python train.py --n_head=11 --n_kv_head=1 --head_dim=64 --d_mlp=2816 --norm_place="pre" --norm_eps=1e-05 --rope_base=10000.0 --qk_norm=true --init_std_up=0.0184 --warmup_steps=292 --schedule="cos" --seq_len=1024 --steps=4425
MLP neurons of a small language model. Each row is named by its layer, matrix (down: output weights) and neuron, and shows model dimensions 533-628. Each number is 128 + 24 x the weight over its row's rms, rounded and kept within 0 to 255. Numbers have three digits each.
A block is one neuron, or neurons of one layer that tend to fire together. After each block is what it responds to, as a language model described it from the Wikipedia text at the highest values.

L5.down871:160166170126138158124171074102130113144167208142117153117156133132174152112059117075182118117135171106120091156153130144127109134088115115123178175120127111101103087119137095128083138132126115119121131116115105118101130156128141148107120116112080100129159138100132139131112124125095141121
L5.down2029:117147105152137135151143112077112135102134113113086129135121142123157170110124122159116141145122144110136137147111145082136097138124138165090159141120115108119101086147158170102116137152141100112111115106145159135128063100133123115136084120124116128096129147119197101123140152105131109087
Responds to: Alternate-name and unit markers

L2.down328:112119097125108099126136109158186152083067123136135097146134154106143107122100117111110092112094159094130141106144140131132151122105091107117144113094107111155114138137146110149075161089146099173125091129045121135164092119161126147125111187130136104130123099142134127122125107142102110113
L2.down358:163142157152123139124119102101140106130097139149113109167094163114114161148084161133149135169115100139139119134126133116126142137118085121099118167096115073130124100158114102130090141185099104127162159129099134149120161121116112112151114086136113108115113132158161104135110162131146131146
L2.down391:174141134115096136156090178099112122122175123127098085100113110116165132085110125139129128106141103107135088120146070143118156123175105136114115127117131151154102127160153129143117148156130136125106129156097138097124149133097125126130119170128117112119118161115129142134142141111077155104
L2.down581:156109163122122181137146103130113117151161158146092179127126125119142146107120177150185116169123156141135154086103124090103136122131142118122122119120130094139132111141140166144120144098124129159158103074149103141133120151130142130101082147094124092112136117125158102134102114167112135183
L2.down845:100107135128133120148113111123153104129118122116137150145107148123159107140077129096152138155117139131174150127155119120166100097173153149115157154119094143129143136127164132145114138155133115143116132104156155127118106085128165107145183126099127164126153108122156161112134090146133143170
L2.down1388:125131118133093144183140137159136128126073154144133109071139130102128122097125143086155127138123119117168161095117134124098187128100106146118148117104104150111117122154125104147146160144111105125144122122112141111133111192082117131156136143111154111066111154135164141119133159112128141122
L2.down1676:137167180098124157117094160122086140122137118137127121118107129152168135133124119136116117097131158121143154135120137149135088116112101158112184134111169138143151116166131160114118130143133119094120128123146180135146100112106092094129088140126085184108127137132134138166134127164110145141
L2.down2153:162123146144180173137088133111138115163157092159093110102159096104105128088150159162130149097144120171118076105098124104134132145161155138115131125099094096119153131181153170153184168152127141104155137137182149093095150099105142132113115109172104104122118119111173119086106104153131110100
Responds to: Geographic coordinate tokens

L2.down394:111165140085109134099174135148101137145092131124179082147086115067090118138134175100173129135158136102149098083115142151128101142131140169125117126157103128148142122123119114180123167096160132161090111101136099073146119105096151139139132126136094153138134125092154135129100125110094123170
L2.down398:119138133119150169108143125126149098148114178133107157144143147167130083129160120108123124095134100127101166123118090123155108154116081112131117125123083161082142145130119154164118139131123145131133114087124123107150108122094142114123097085145146129089125168162127127115162112103141155121
L2.down574:123138124142141149095117099190163180139124160145109159140106089163120145124154140132115131121172110140122134098130089178086112136118120146119099117117088116131150111128083132140113145137102147121088116169157128110115107132127139123107119133117087101140139155085106115145139121097119142151
L2.down920:167136125107100110074126185145119097132113115096098098150088131110085059134156100098144152118115161177104133115132129147141106103105139124154069145130132113123077109147098095147178148158101104162131158157092159132146152145161117137119137127174111120098130148106115107120169151108107125182
L2.down1634:166115158088171133112124102095123131117084167133155132152115143171094119129133105092095112112089122120132182111133112136185130103125096122126099161134100159120170152113116128151111162131089085104110116129105170143193100117127118163113090141127110140142116153151137151158108117118106098136
L2.down1756:147109166129144131114146132123100151127128145160133126130138169147111153159133133110119128170147110135118156091120119123139176169122145107100109106129116113164137117104099132152120105136163143119123155096159154161152093114141155082145138173080120140134106159111110151097138143110110131105
L2.down2051:161127107126160118147151126092186157154128116141122136137115146109112138136145132125136105173164099065160162107102125174156100067093120141148137113138101097112087138099117099131155140130156120074151130107104107105130100135116149109137153120096120136138122158129117147124155119154137131145
L2.down2434:159100143172170173109170145136141137130140155097107117149136125100104162119116058103116127128139118164144123123114140160103139166115128150170150126130151127135140165116129134150086110117115141133127126171154107122131128104085148142123070105122115132146109110166097136159173149124137141154
Responds to: Mid-word "im" fragment

L5.down635:149121111106133127110149150138166161083129112126153083142152156099146137098149137145126128084126114135143100123127172127171132123125127078141110115143147099139124136139163123102144141101190157110131148124102100121125080122167181143142169131171123128163124100146116101114144144146147095109
L5.down1356:122133129114115138124174138163147154094084111121134111121125122180132144125137135147103140146167115144119112070145104142137089159119155101127121122093132158093087126115130120084152145141146176191139130093115127096153116119106123110111143125159104159177127083162095130107147164121161096108
Responds to: Early word-piece fragments

L3.down1230:192163107168139119194098136136152079143121085116131162140159134124115133141102133124157124134205108065132142148128172125134158117118112134098087098101162135089158094151137149098166081153112141172142109109126135156106125153132137121112146172140126128135122146149113101128141143136145133100
L3.down1336:128124128121064117115122096141142074144139171121103174145092109113087129184112142125127129148164135181157128078130133132164101145092124097114089076058137099156093122120112140134135154128114084113141145092161137143131117121086135149089096160129089097172155121155112129122098150120115092093
L3.down1839:126164145121113090186121124118156164104122127138155119134128137145101153137108131169155125156164093117127111111130157130109111130115154174135135163112128093143184114124132160122123141109119131153139101094127150123080135112120167135127142149126150129106166113100100120170148164107130130122
L3.down2755:085118094130113128146121079158094072154085124103079141111120118126135118137108150160100161111129151143145105125131150142149138130098157092126097114113152156123112179170107134125145142132106095128183129157142113108161133142148157122120117151127169106133150121128108140102128121133126115113
Responds to: Infobox units and coordinates

L2.down172:178111123153118128110160097127093126174111109180121095211114200074158117142081082114160092109110122152174137158131168119132128127144130167171131134140149092158120121106148149139131139143139104124132085128156125136101109166149145118139137145109130084132120132101148157165105108130137134134
L2.down695:119148143160084088119125108124165104133121073126112159161132158130118110118129098145160166162139200127143110159118127109117197127146083135140185128125085135118110127109162143121095121103137118095113128132161122139112146101187114094108150150096107142142116126114116122114162097170151134152
L2.down945:131112117118123109099137094135150111172127144096126086127140167134105151119122129082127163122131119132133092123122155129109137110139135147114118107166096136174088111121135073114126154141146131176158180171154146157087100077124153105127134113103166117124123149109119173120165140197124160147
L2.down1850:136133107138131148109115132124144104151127109122128108102140150136124121114138123151119115098144089116094100147111152126096126059148161125168129095151103147101126125109124147134135168149118150147154131134147162112132087097130125115082136166123113133139138132098135138142098102110082137136
L2.down2185:136089159139117139123131097132107130172111109134138154108135124109101146091114136133123144150188172133131107117129128126123134094167112146129118148124114137137172048149134126153113149182131096159132096143140121092116143191132142158128120129139143175102153101131114121112093140115127120156
L2.down2360:089132095137091142153174132126122158117121143147136120085118215112137160110125120116105125126096165164134091138142107114105151115129116100174106103170134127126097180116135145156163121149127162092109127099145106125140133125112097102088120165140173111158082098150175132089102148120140118090
L2.down2416:117194079082152128131118132159063131138135094123089171078163142121145088130108127108112114113137118124157156121114128164160109104128106143115113123112167148161135175137112126119119158125134157116151140134101142144152115178134111140124128136106163083172135108163116182155165111116103146121
L2.down2723:184155136116107162137107115156072147167096084145160162121147146145127125117147105113127152170143139135109088129139156160096124142145118175139134156129134135132130147097124082145102143119121144123107141137141117170156133140158106157109136115135151099118125142153149157126126180111120129115
Responds to: Structured-field label endings

L5.down52:132121102138155164097139154109127168097122105130110136104103094131110124138097129086130147146176145150097095176149153107132152145129160100122125147120138138149129143121089111097134125131123164138108108099129074161142153132103096184102149112150134141175111139150171112092125102098109115109
L5.down2638:112103086145134106109128090055140168127127086119130125119129133101105132109114126147110148106110077094122168143145089086129165124131106141178149120143109119117155134151139161131159108116134131153125150126121126120132084096127137146090143116132132123084133134106154124124108117129151103113
Responds to: Table cell headings